Part of a small language model's weights.
Size: 15 layers, 5 heads of 64, MLP 1280 SwiGLU, 27.2M parameters.
Training: a variant of Muon for these matrices, 1076M tokens, 4280 steps.
MLP neurons of a small language model. Each row is named by its layer, matrix (gate and up: input weights) and neuron, and shows model dimensions 96-191. Each number is 128 + 24 x the weight over its row's rms, rounded and kept within 0 to 255. Numbers have three digits each. A neuron's up and down rows have the sign that makes its largest values positive.
Before each neuron's rows, "fires on" lists the tokens most often at its 100 highest values on Wikipedia text that the model never trained on.

fires on: " was", " more", " were", " is", " not", " became"
L12.gate1250:165096138158140159091160081149172148137103111128151125159121164084161134156111114113150105119078097084107130127175124138143177142143144136093102131101141087105151117090134129131114127153152145126149116138150114137112118130109174161093119108091156114090171109130118124144121112130146138127
L12.up1250:129133132105135148110145117134103112121169121089130104090155142155124148141093126121134096132163113118066108103157118129172126098120111185116146102116133157158111094137144127162134071160158129100144152128132090107140144076116144108121089138113157134144134135116176111102084141079085151160

fires on: "."
L9.gate352:125112131123122134166163133102110116140103156129131147152154140131120120150153134144104164132142148148109117151154143095128138133129110133124147156087151104132121109137137144137123131123130183171110189126116153084125122156149126161156113142213167121084156120129156131128155103142124085136
L9.up352:109130124151094094142117164139127144144111134106152131084143133155154150127150106136156144155175110118150193110089152152124138121161122173126114123090198148147156117144163160167167127136096140140101163068139098136176074089156154166146145145166144128161135157140115105143117141146109151133

fires on: "1", " election"
L12.gate1087:149143125108127118138184111114093114142111108099080123117109134101104142109103122115099120094147133151166143108134129112131176109170133103084122132121117126096144120128164120110133078115114122104168146098141089109138152177108122126111164131129124101161167166127147078130119141153146083136
L12.up1087:140135109135127152124131136140151132147113109117171111141092119089139132147168134137200136090134143133144131119138144130122129132133110156126150096142172097141164154081103097154100119149120131101085151149150158071126155117128129116144184144103121110127168109124101157102146089066129098106

fires on: " |", "1", "2", " the"
L12.gate254:178135150125136139123178122187107121126139140127166138130155123134138141104141150130120091115091134168122171065110100136147105135183111125132150125128098120131131100098125165137121144092108131142148122112112125129149153144151106094096115126137114076146115173109151134138091125129120071139
L12.up254:151125097132088143155082131152168148147138105130149108159114120117110122094137131123130113108150100147126146090082158139127114166131093113146173137132120107102120139107116125097153135128132086079083152142102116138116130126114088131115138128092147129150134122128159126167162105088136101105

fires on: " \"", " F", " Har", " Z"
L12.gate441:162129120109183119137125161131131110213154135090141126103125150142091116139141129102131142168131132111166191142105182139124124150113107165137119128184102074100120117149166117141120109169133120101101122184096154105126116124140119151063141116141125152095096128157122111155150128138132161124
L12.up441:086161142104119098115129136124109134135090156119161122131127124139139120100158133101134134135097147078159129116105126104142132110128109078147136123163133092125130126115152126173169098136131143125148149109087153131156130097180122134097123153160149157086151135126129143111171061112157162150

fires on: " there", " There", " post", "There", "ing", "ock"
L4.gate927:136130126167120158087133160140113079141120132124187143134110115117154144035087133127144118122115107111134156127114140116109129136099130124169117117146142127130136169164121141134106128121128108112116164160109114118107147154093157147157129117164124113153154081110143129082121131124103103112
L4.up927:124092151178144128106084134126157151156115096169112114091125120117123113157132123087086124125131165123159113072130112126159112128129114131129143171127125100155126118101120107172117124100144140098162124183143161131143133134101131063135155139135156117133148186067118133145137158128094096144

fires on: "al", "el", " Final", "ual", "Final", "qual"
L5.gate112:102097161150098139066140162123114154134116129148143133116139076153104093113098091147132120121101111151103143126110179137160118121116107131133136097193085171146124114133106141119154146131111103099137106119145136091132102133136148149159117089135150129154129114121150132059083134085120133129
L5.up112:117140104130141127110118116123142154102112142130160098107138145118107100151093130138122138129158153139130109115156132157129169183071103118173148128126150151091153097135119166142142135159128108108109099141146117120172095096147116129127124076135099159127098112123138162114147075148119090082

fires on: " of", " at", " for"
L5.gate418:131109159146122139103147101130105143141125117151155181147182122110105167141143156174137094129112155102118101131150104088132094112142130124142162122134124126113129138139100129109171111083078164111121142205125169154150133143123103098124116168124161162126177161137140093138151134143122115077
L5.up418:141099130159112105120081150142136149102096153131101099126125088131124142144136183162132162121149129146106110133152133130146113140176138131134135117142181085168132124130139144089168129118129146155122090157151134129080163102099115096108105153097149130111160149116125098155064129110107130152

fires on: " U", "U", " W", ".S", "al"
L10.gate980:084119126130135112127107148142116094116154128097099129133120138148105140131158137147090143120105114121136149152118144154131147157112149171148154110136132136110130163150138127127084177097121126137111091151144106132142144144155161133129127162101194122123130129120138145144166158083122123123
L10.up980:147136070137125124102113139144169159100161128137134102122125152145106138127120128183149128153160118086151118142175099115111091134151110146148143131134107115074132174116133113148099165122092126121134140127117135122114124098138101143100151145103158142161112092160102062151147128078123113063

fires on: "t", " men", " Art", "ill", "our"
L4.gate1004:120084129138107114133090126145111129130094149169127159120165142143133109139130117128152119094087134172097128134139112164085117129112124145127163151128136135135092131134119136133122112086192107131111134118120134132123085192134179140131094119063154119130108153124119139178133131130150088111
L4.up1004:125083089130159120160127146145095121125093177169092139116099118137141136124125166130137113125099102106119116116155122132156144150122148101120137123150133141121110146126122151133160117101156115109176136152115102139085172113084110110138116119101139117131086169149121111113147120139126114131

fires on: "m", "M", " m", "-M", "-m", " te"
L10.gate394:127106140185127115120141116171154123148114100111121080137127140148064141115115146124147117107101114176126137136113083126129103113138158159132111132118086104122130151132147121097114141131126129137093141160116140136168156165162130135129107116141144085132145113131134129096148150138119122134
L10.up394:095110139130119117144101125132159164112124156116144155131131153147117105145126146152154125108109124095097103133154123164069141103186155141142156154139120095099149123124137128093086110148099120145155164124090131085103127138091133119100139124111066089126096119109139175120131117139092111091

fires on: " for", " at", " in", " as", " to"
L5.gate11:093179107149132132123105121131142118137154128144100114147116103103134150108132138090111150104132109089084144159057141125122158085149087119142145127120112106128149146127104162154190126124162175148149133133116126126114113092102062073157105126137070105127116120117147109117106113154129147136
L5.up11:155111075165106131139107149178151159142155145134088133099118139136121154124132104104070189148150108092078117094157119182110171167127074125158124110097085092157120125148117133114162123137130167123126103108126099127128130129114112140147131082166177143142152189100127145117160131116134090117

fires on: " Cl", " cl", " cent", "ent", "Cl"
L5.gate1042:152114152196121100098167117117156136122142150123156113118078135120118146147129145125129138144153143137135140128169122113146080115101168114111132157127140121172106131119085131118122115111141159101110144151134137100121096113131113148084115089151101156097143118111150114157113149125094136133
L5.up1042:124133105152143075137102082155115108103122137090076107110156149131128089139119142108080139085150099174129141144113143159158131138130164163102164114146183170106137078109125151122140166118128108114134152121129081192134083137115125118106094115123107110108135110106123102140087140180114115093

fires on: " \"", " m", "."
L5.gate517:116105133134125139135115131126119110158111097116134111163128134141156165092141128115140128146120083099093121162099158122151118169146114135125074157132132091112172143123174128154147119151137124144137125157118152106155141156107138124159142113163130114109156096128148124133165151125107068151
L5.up517:130107108147140126162148119123146141139107124097132107086151155132164116064108141115100146110145163155159128121131108146139173110135160133129117194112134117099103078084183139091111119137081137170152130115095136098158109137162116123127136126152090087155092183138140104119098128123149129116

fires on: " was", " were"
L10.gate512:098141139141113130132118141060144115093131166144081100146109136101132137115089153147103149143098103121115128098126052084144116128126166118113127118143121120107088149109135083091071109131155128123111139080095160089115109141089138147091164204134110116124130140160167163100142133101085125122
L10.up512:142092089078125139136151126111131102159117100109123097106121149132122121165097115151113138122135114132094122171079120117145107085165136110080124162119147095115163103124124192153121170097119122096149109086153118128112121126183137062121121079128101130149126106138092111108170155130118115108

fires on: " the", "',", ",", ":", " a"
L10.gate591:094095158132121141117141069133142143155143085158106102132097061118129128118127125134138186126127138114102130159089125139139131171128148111125109126098106131117150080169139098113110130078163147090130119122123121148106152141142133101097124134099094163120125116139110130147162166126122115108
L10.up591:159168121096168142165156113120106136164100120145130143099117176070141165124148110147139126140113081149146105160123164128105128102150122157112133158113139119124112181123145118105131105176108121146172140163101146151118109104138137106154138160127118091133128164124133137152137139122085142123

fires on: " |", "S", "E", "D"
L10.gate806:105126152120137095151139144091115163113112110116191130136123075130111110118146118125139118142127134162138138122090065181131124101165163126151129119135115126144143175137110162175160076188113143106121136146129126110155142127166176112086120110148159170166105174143119146087112102135159122148
L10.up806:092116115110136131090117159113100092107129112083146124133139141143146101148142105096161153150117110115086134133098114119140128102143128111100182171080128104135112108110125124113119106136139134122074146125127147080141132150166123151105128124125126155154118144116139101136139144134130125079

fires on: " May", "u", ":", "ah", "mar"
L4.gate121:100084139141125124124121108112117132121132113125092086171117107150174102135094111132111145099100111126139126160171142104080158134105114162097120117136118124131111113149127150122124154149137107117092143145133131133166093163131129100127103117140118149103070142111105096132097137103144147117
L4.up121:101124095147134062155161096090118091128151091155104134084118156169145142095137141124109130086087110149132134141107148103132161084165132134116097132148132141072116145087094120134122103078092102143125103165113148118139092154156120128104132176098110170134149156108128101147098149129124154087

fires on: " of", " to", "–"
L9.gate774:145090115130135135122115118127130095141127154118100118153117152079146120151117138159111079139165153146131146148104129156113085140135149118122134123092091145141133095151201106159129118097140176117157097106137168094136130094123103152132093139140122121118095135114125107146143117140104125128
L9.up774:097156161110143147127148138158154093128163105104134155165131134190119158146137163158139144132160098167111123170167153171093142138127103153177103136137150163141167146151124157122130139122063160137163127125151131120128127153113160121132153114086153177174134138094132095098108128085146105099

fires on: " first", " debut", " largest", " only", " most"
L2.gate1007:138143144125120112111096174134099129129152088114108062146151151145154133150137186120114160112159107118100098168093118162123191097087110117123166151155186150167118136126154119111137078160103142147117119136080146132096160141113122106137155119085121145113148144090132139174151159149117131103
L2.up1007:132147105120050140155140116157106155127128135137120119098127150093150131154174118111130190139115161168110111122127097106094191147139120117125119096152099090122128157138131126130087114150137134136150109135102188135122189119122140152153171147106153144147088123165188150072139136108130127125

fires on: " States", ".S", " U", " Wal", " United"
L2.gate292:136134126153135093113131101161121109136117080101145098147099119112121150095088068114123135108131104121139108129131080138104099105106092133148136138148074127141166134114126145136115151093136117127143141160160145131103133132081142113114129125129170158096110127074155148120173137079161159163
L2.up292:135090125152170117107107138126139126105140096122101132140121085128104128146147121145109105121135111122130086129136093122106120140142123114152143106121092140100145125144117168124112153113119162115163131132120130126140164130122109143055101079110143151162107117084122116125147150105122161090

fires on: "9", "1", "2", "3", "0"
L10.gate874:146138138154110158155082151103123152109124172123100113105085142096138117117123119150096096110118101151120128157139101119122105116137178078165135157127117117108136127106126164118147142146139149137114168157139158138154153127101129118128111117183155137131155132177107110143124142129116069176
L10.up874:147130111108168113136124095147108145117146143108124105170124130169153145133110106140155157129092195105124083115158144161151118093115150165110090148124146118111127154190146089172127124137110121140155130143146142100087100113129147119157131145148123131125128139115108098088104128097127139116

fires on: "6", "8", "2", "3", "9"
L12.gate1251:156129171151125138135146132160150174138085129115077129121139119141163110131167162150098143163149104105128107135096172087102109148112136105110130127127157129160123173144134120157107102129118093141080128118113141123142139123127146117121134120130146177143145117134156150115101150119172135107
L12.up1251:143145121149129202167103148116107123113126140108140140114142132163095090142135133165126140140175106137106105141112154115083149071137136144146112141098100129162106163130104127163148152141092122163077100149091156123138117133166112153091088136150190150159097136146141132107182139103154124127

fires on: " ", "–", " Gold", "-g", " Pl", "1"
L10.gate180:175145124158085133206116113158091103137133147166144144113135143115164136097137130160140125127078173139129107149135128152133133109099120164119095143083095173120152108104162100057140119124102140142142189117111111103131110108144118119115139130113116112127119106142109149136136093121149141112
L10.up180:185099113174139127161112107170138158092122120153124130120117106122153129167144150169102093121088160157099112117150093082148134149142156167113115104147096121075125112143183121116147152132150065138128113154140162091113168094115135150087161144151133133129127128101121129158127108133122096118

fires on: " the", " \"", "'s", " his"
L9.gate922:135110171133113129101099144169138132157136116130147121153131120153168149095166146151145171114099139106083117131127139097110126104129136122162138130139133128105150097112176100107100126126133148102147119120145178154155135111113123158129139147151163082103125101123155151121114127147117113142
L9.up922:157104140133143143126136107137130147107142148126184138146158155144114105124145140140142111152105146160122130167166068108070106105116148136160126112110146114090149104141144148109088097126115124173125085164136137153118140123153156175115150155150089122120114132110148140098127146098126117196

fires on: "0", "9"
L4.gate710:113130096099100142149141131126164125181105121147130114133136106156157148159105177139148105136132116190150154132125127115126100145136155115130143076174152141155136154153151152140122149139144080129136181110114155113091154113146085154145123137125150126067165145131095113079142091087138117143
L4.up710:121158120098130139110099099149141124136116152108148141161098098144154151151129218119147102112100158147133124175122129102117126114099172105117127132116112127185146115122117156130121135133191083119136141122129134148087161108115095166094099125139164123102127140168117126124145089110142150114

fires on: " the", " along", " of"
L9.gate366:105109113114141162140150116137107130128132144148158111150138141170109134105101121161144112084148109138138156155151141128168109120173099096176135181154114153111126134147141135094134153131138139120127174153102185160145146144039123081119112201094139116103136130152116103187143103156137092089
L9.up366:134156100131099144168130122155147154121156166145109095098132142134066120135104108116112102099113134089123162115097143125171127145111167152172135120163091105146167131125153156107111132110182109100122145113110160108098152123081128092125132123127138131096140148162143133120140119106105122144

fires on: "-", "–", "|"
L5.gate223:155137157129105114164100103143150135151146143168131153142105113110096148131121104111161157171072151128118121165115116137049145134117132085141111148128146128127114157090149101171170119153122126122123166133109139130131105123166113159160152156118161149088142150116086147131160095134211120174
L5.up223:132169115109118170113118110147117123128130147112103177119159159088152125132153124142084160149113131136097130090128122165089103131122124125111134155124119138090191126128114093122130100116118145117126145129166137129138141135129139117123139099122142143134141137171092119105110125104154139139

fires on: " of", " in", " at", " through", ")"
L4.gate82:116105159171097106127118154167151121130130145119105157113101125142155096108136107077139093135169144096141163133150160111105099083093099160149096150139134129155143140095097165117128144100134166161144124113117130135160118191130061082132135110123103126134135142109141160183094143150132141130
L4.up82:142102156157098119142137156115123126186100112145125142134144136102100129172132086119138167122181151121145117086168134108100135120099124123150083137161111162143169112166112119110172158141140135142130103108125114155124145072187101121094088128139074119121126113119099157154124113126116156116

fires on: "–", "nd", "ph", "|---|---|---|---|---|---|\n", " −", "man"
L4.gate666:163168103151120102105128140155118111156160148113096155115102133129105115100170164141145155139113139120134127130133124119171144159142132095124126112081138131145111152115172094112141139111096120100102174111127093171150100103141125137122080145152089083161153149135100105142130121097125135089
L4.up666:158116133096134126119136148108082135168078116129131139116181084124149152142130090157137133096165147126146159178127108135135140122120146119105120122134161148128074114124147131095133140091120145049135168125113102126101114120127102169130096132133107123083086107116106117140069139104150127156

fires on: " as", "ence"
L9.gate10:104129157094149121081159137151103074143125150124103089100119144150115132121149102117137122168143115120126140150132115110149081146112132127162117154085175135122116172135151136177103102140157105118117152122136178100137137134120122074151146106113137157132161144122120160120122127079086186149
L9.up10:141123165130142138098116133139082159123105137117136117127064116173126135077118119125143146130114141113195124153126088145132096130148107130126133137095140143159115119131106151160104108142138126158181122157163160114157138150146116105138141090161161120138106139117095070115133082157115122120

fires on: "1", " ", "2", "0", "3", "9"
L12.gate294:145169189118132132119174130137119155087115159115180139159152134124144154185135120143114096112089126118160131156138185111131138089126111146132123113118148153103134161148168126147105131160132121152129153143154104135115111148090148151102159132093116167150149079108149069133130146117181147111
L12.up294:121146135124118102098128127154126080105146096150140165112135105134153111163116126167167083097143114183144156094122143130104141152102132106116180169123152088128105144144166116101096155138107167125136120108188103114153103141139122151133140104090120145177097135105159107107157174126124178140

fires on: " final", " Final", " last", "ual", " debut"
L4.gate372:124135118132128101101081172144114152124185141146138129124139097157141097130126151113141132118158109136110103139119117156156183122155127142098141129134172117146151087110064142130143136106101079114104167140118154144145112147165102109131118119084102123150125119116173112106151121135099114163
L4.up372:156183106101129117149085130099157166114153128141143080120117104108116126123132149158110136105173111123122097146140110162141132164093143115100154147157139103146166105102130100127155125134126078122072143175112125081135129107123142115177124123115129163128128111113167136145124126147135131120

fires on: " was", "ly", " had", "y", " then", " itself"
L4.gate491:114130120171128192100117153101135132172107133117193113111107113112113151143104092138157095126114092145141116127139126084097132111112137120170159099095158179134169145137119147163096097127140143122090135114106125165118089089094103108151125093162088141114151123169107150130121112116182116173
L4.up491:107145135126111131117146144100119118125103133132151125116143094113080090144127128117099133167089100128100117156141156169134109113132176148080141087133126139133143152140113106148130123109124123144115116179123136107098139138141145141111170152083191122130164118125122141137166117143142100139

fires on: "1", "4", "2", "0", "5", "6"
L12.gate417:137095125124159127130138167140146172111130145134107152132122126165175097150132137092129142157168103132161119182088104132124120092111089105162108132133103124146110156115160152138138134126111125102128144141148112112164122119131110135129137148097169168114171093075179101135169100131132184142
L12.up417:156121119109149119151119132109135077124155158144162143120123124129133118144116109146103106136130051108111148130075142152134074104124130106101110106124126101163130131118160115131114161126085141095130116148130132135135116148120136133124081172123123161156117165158096147104121135154139203133

fires on: " ", "ad", "as", "h"
L12.gate79:120122112140122133076154127098124183152157127095139113124095156133092140120108117121088110147130189118162110134155137149100158135114123112134091160143114155125114125105128129139109140151139155130122104094164104111093126120137090108136140157124096140129110112160126133084119110149136121150
L12.up79:113178136152116115140119133137114155134139089156126118136121136143127101139114113143150127116110131156105089158174131140129105145100128125117100190110068143147147157149166133158110137161171158131128126108132142123128112113139131108075105079122114123087128117085149127101153156131162098106

fires on: "–"
L5.gate701:133134178123064147153126109127104097127153158123132082160149108137125122112102127170142146082086165135123169141107137120094151141120113103118116156153140141141139140136176102102134137120109141119136133143115126130125118120156080186122137111118109116152130126197097122113123127103163119135
L5.up701:136139140108101151116124084162096131178101109099127126158131123125150188099155106115117111115099084171102133113106148133156166187119101110130114147138141160165109169141141114114143152117134110154118102148144133121062163088151131119122132090132170107115089147170137132143111083119124138117

fires on: " is", " was", " be", " are", " were", " during"
L12.gate688:119180136134127110143136136114130139145118115155153063173089143060144130092146106140138136127141089086096140150124128135137176176143178150113130081130126160102122134160100146126126113122121118150097132114178148086074135130098148160116135150143147106091115121125090126108103130113101112141
L12.up688:094106089122174135131109130103117120112128120071154143106168112152103082116130101100151103160114112128136100124136138140157101091092132124081160139121142103109152135126169145106142147134155139078136115164111100090122140086142118146140115142103143099150132093148088132040155150119148133142

fires on: ".\n\n", ",", " ==\n", "==\n", "."
L5.gate301:113105141139125103085139112132147130191115105106116134148132117132117121148162094127113106128093115127104134150138145113174125110166096148122115124148142108128139093123139095150109139142105116122123113111131147101135149106128111122188116108107134117096114123135098135115153122106102165108
L5.up301:156121135134097102135130089146124145141089118166133138086122179131150164101182149169088138125135158148096146120121096174155101121152110112175133125110106143147116115127165161177134133139119148075123147139115118080139133088135124139132103128139118106118112123139132149105107126144147146156

fires on: "in", "k", "an"
L10.gate1084:127143168117125133118161126083110116110116112092162150119131131136168152113115168155148149088110157129148139161119154133132105166114109109144174154186109115124139121097137160137182170095131118121087086157101130129128096149126117081097134144119136136122171142125191068093111135118111137141
L10.up1084:165109131129146148155133119112127121109111138116167110140150141132118145122132123141110160087123142099152147189150079143128117164126075139181144148116139127111109138116154099134147154130108119126100127169140123125106083108152125133132162151089146181120142119135164091114123102138081137135

fires on: ".", "1", "2", "3"
L12.gate290:113159123150110115161093161108139099126130118133132135133128092147123149089147084169125151116134097127131084138124128158130105161113112145148100102159110082102149122111097140132092145117148142109126114153116146131137116126149158126126125111102146103161126129148144136067125127113103119125
L12.up290:162111162126111122147146095106105158111126131171156151104090158169139142120154121085127116138150093120180170119098122122134133144180129139102113144083127147151098141127161114135116038146075145164108154091095142134120137136171107139142151148147108129104121117128122148149127110093121126118

fires on: "v", "st", "land", "pt", "bl"
L2.gate1150:150120127148081129131100159127154117106121147106150105155106139112132116166141144123146160141145127136120105137082147130091188122127136105118137102147121056146144140132152116096122170135115106132129139113107105142122100145116095134113100137093141132126126090117142109120159113176115159096
L2.up1150:135093152151123110124149134117123141137124165137129081128166148126108106137158123178128159153109120120089146123126139147064161115138086135111111133102143113143095120118149105107139125147132131099157131131110106145151124137104134147125092143135092217083147110106149112118117118152127130142

fires on: " ", "–", " Y", " ("
L12.gate1142:115168123125105143146137140173120135132117169150098105119115111107102143150135185112134122152109113135190122130178076154095107147101165124159145124144153134134132100072116133125172107185143107110113151186120124155125117145117127093087177099116175139099145120156135190086107117128163126153
L12.up1142:066143138115116138131100119135116178174121116192109177116079129114186094149129149105116110121154118121104127118165105133160127132150102156068144110152086100155105155162155102128138154159084095126131134177138111099162131137114135091164130095111131142142080118089135130103128126149112106131

fires on: " to", " entered", " into", "ed", " in", " through"
L5.gate334:129132088147115106136120147112108138132124126116124153109141145151150154179126150086122149127142128137125138135106098084137119126136087166143140142116100113101147129139101161127139124123158155122162114111124126063132126134080165116116112135100098095096096108131163118152089158163124078118
L5.up334:131118102126110123133125137131148157139132090128126111096146162115130140138134137104110124114148118108120154118146115068150117068118087148169127119125143107111164143174117147122140136105110143130134093121146137124152138164164160090116094098147140139129125130118118079140113158159119120126

fires on: "2", "1", " In"
L12.gate1112:137120139137103141122136131104119133122158146111136167108147156112078133135176148121121119164165156108164133154108144123159127124144154122147104125116126124133152138107120154126131111116137119133141130125122092131102145152099160110103145138129137143188140127133149107126107117139092109117
L12.up1112:158106121121147105153114115151140145146130123111172068179130121090183136085144102141146128151122119131140095128135177119145139089150087112082128125148150081153148129117105142175160111082089140127148117129161123113131108149133124154121154134128154115134115105125154134139142094096141165113

fires on: " of", " in", " sq", "ower", "/"
L4.gate250:126142133124117134093149133173108149131090177145150203105144184125156132104123128117128155143122097135148120093133142126091128086118155123100078115110121133114153126076110123138136189083115152112161138100146134138149088153150048113132117114136157079147113141139155126138158157117122138091
L4.up250:152135152147149149125125157115130112143101140119159179123088167085124134173138133141103155118166099128148130161165113106130133095123128132137147103134153157152134078124121137120146143114110179111145162125140119164153130139114077120119162122170073136129121161164107138149145109123117116144

fires on: " ", "+", " ex", "0", " l", " J"
L12.gate503:103145118129112143082161115120151081157108101137126169111168120121163140103139135098174147108125097131081140128134150130093117140177195134094156128166123126132148116131114159114121133091116130182106168132148186186114105124124149099133127127117108141143123114136164136123145090117139098160
L12.up503:155172083161048092195128154145102112125100143104195138097103095129083171149097141144104125127118130110153122149127106156127136137097153121104134127156218094145116086137141108133134132101147152142100106114129117099183148153123106131128095148075110116127139102142102136123105111121100115147

fires on: " to", " of", " within", "ing", " into", " through"
L4.gate1017:104063136122129161111124093154143142178135131149145121137082124149160182169137065153112167138151150097147124198177134139131132119124127114117101139137176165135137125123111134113141118132109143139088084119164200128126132141160133092151153114162099158102150130079153146127125158157134118134
L4.up1017:150108126132120136067139089160106136138164131146150105155116183081127131162152116178092143132159157162128147140156168127132123109141150142164127157136134126072166122138080139114131150110117144140130087150123105132153157142133121079109133153155106163142118122054150135143105148169141092156

fires on: "0", ".", "–", "+", " US"
L10.gate1137:132156148161096118148134165156111085135107142150165107126102157152136109124124159131146109139135135091122087164102148116119140156106126144052116105112109131163100172141138140088138134133085152132120151142154145135093116162180149096118134094086144118128135107167142149150158088113130170116
L10.up1137:094175126148119155116094103125120115148112140112182124092179091125111189116111122130091143100108120115135137166119122130099159114116108151155138158078177151129132126167154120120130111107147129137099107083132120146129081153120132149140147116147089124160131151148156110128166101131124115133

fires on: "i", "qu", "ad", "ç", "k", "th"
L5.gate559:197125114129136090132101151118121136110126119119134126109108157160173118096119175139132135094092129141098122125106116110079123173088155111172174126087136087127144124109127102112139155149148118108157156083138112167155068113112099121112086144157130117128111126112114122155088152123153114079
L5.up559:150125105130133123124167120095133144137122130160097086143111126120131122103144110136134134098110112160120100101085177161118149108137164091081153110087081140136104118130172141117156138124150122143138118124160113160134122085110117096137034166125149140144117116153117125139149137139136124142

fires on: "M", "==\n", " system", " considered", " ==\n"
L9.gate635:127174157114156149119155157142171137172104126078124134121142138144131125155130099146108123102120143120105124105105121134149139116157142122130142165166138116106163123119118154181176115119133131082103156138139132129148146136117131122109134148132100114121093137147146106127096132085125105095
L9.up635:145123171121114145158153105128168148144115134135107131075105129095132120106178110108144165110160127112155141115109110113137089136131122152135141156138098111156135119117119130167156096095099099089129152133108140147071152070119113111126102136137156135096145124156107124117105144087115142131

fires on: " to", "ad", "s", "d", " and"
L5.gate992:149087091179113158120109109115122117154177103052144139106118106122138125121148144129116107163126133151183122146127138177116137127107136073156117126103115143100088109126167079111123088075137096119159153120124135127126121151112112129140108138154149149075143106154064104134115175093102137134
L5.up992:162108169144120149105107138091186124129167146126116131116126123127147163126124149122127201168128136127119136115148118137100082143132137118094141101111185162149130127125089170149147139129105145143144116134150114161177127123142107150121156106138164130142126131120130145145098100121103123150

fires on: " (", "–", "(", "/"
L9.gate100:119129091096091162137135157146130124158100125105113156123100097135116091178110162120132165142119137091156161156112099168110104158131164108158158114147157125129107109138146073146165125183091103115160144125118128106155128128135098114133119154141120176097134149134140131141132108128085134143
L9.up100:112139114138094114146112126137140148138102151140137137144093133133146083134141108131169161136130137110137197123128086168109117135151157125117142143131151152089128166161156133133159144166125142122153134108152137097146108128141120094148145140085095146109137143142109138132127111116110111153

fires on: "-", "u", "\"", "z", "ude", "."
L2.gate13:160153117142117136150150133121168117148145123133089119123137118101126140106151116141117139131162087119125123150096148115144110118156117116174114146097120139116129181118150121181150153088133182144147162122142137093105150121121136080162146100176112174109108141100125112148144130100103118053
L2.up13:130101132133141125106172149154158174141138096104116154165112120103107150078131149137118128111132121133138094168115108096119157085153174123147112129149140100120118124126157088124175100118109137159154137146132125143062127109131135148130145103125125139089122148176131123112102082140137122113

fires on: "'s", "ate", "s", " individual", "ced"
L4.gate837:104149151098119118167103170173114128101127117132157138062108120133104100144103115123115098095077117111110090130143156161101096115104136098105148090136136141162114108169161128141124121155113070146113174114155153124118126116134148123140145123140126159106097128161135109141097119090112138103
L4.up837:114139136130086155129126166116153156098157149164107108140141122158144112157159129167098098173165101091110143137137164152145121143147130096122136142110154146125128150193139107099064151115116095101101123115170094126134129106124105108146134099087141106142112133127129099094124129120165126096

fires on: " |\n", " |\n\n", "\n\n", " of", " ", " A"
L10.gate613:128122090182105146177143144143105155105095147143097164130083153152086122092132151146147146131134105124140153134146139126082110136139096130135127118126131201138121132130132114163085143144112148134102134125117150119138132102147101181086122145116122128150101141128166121148133118156116145143
L10.up613:129115114157145084180152135167100158110152120159112194108071179132109147108167145122125134128134081108129148171115160119108112130096131165161146085139170154137143147158111146174149160137102152157182109132129122145171102136136077203121135123114117153162131083121103116124148106116152121132

fires on: ",", " "
L9.gate1183:151151143091123190135112126144139129117120101179174147145078137106163142109172121131118108127152119138127100113134128151106142136136172146091117114142128118140087145124136121142074139154106110142078131093102123117130109153119130141151146157184068131074145123150133123108135185171149148154
L9.up1183:128151132139141126135134134153123157121125109150089149185102183149147156156111149152157117117164122129124136147144078146134099111136153092128130185104096115139137143123130099152103128128142153104130145143167127120116139164115145121107141061094139133160126144129120163174103142094120132127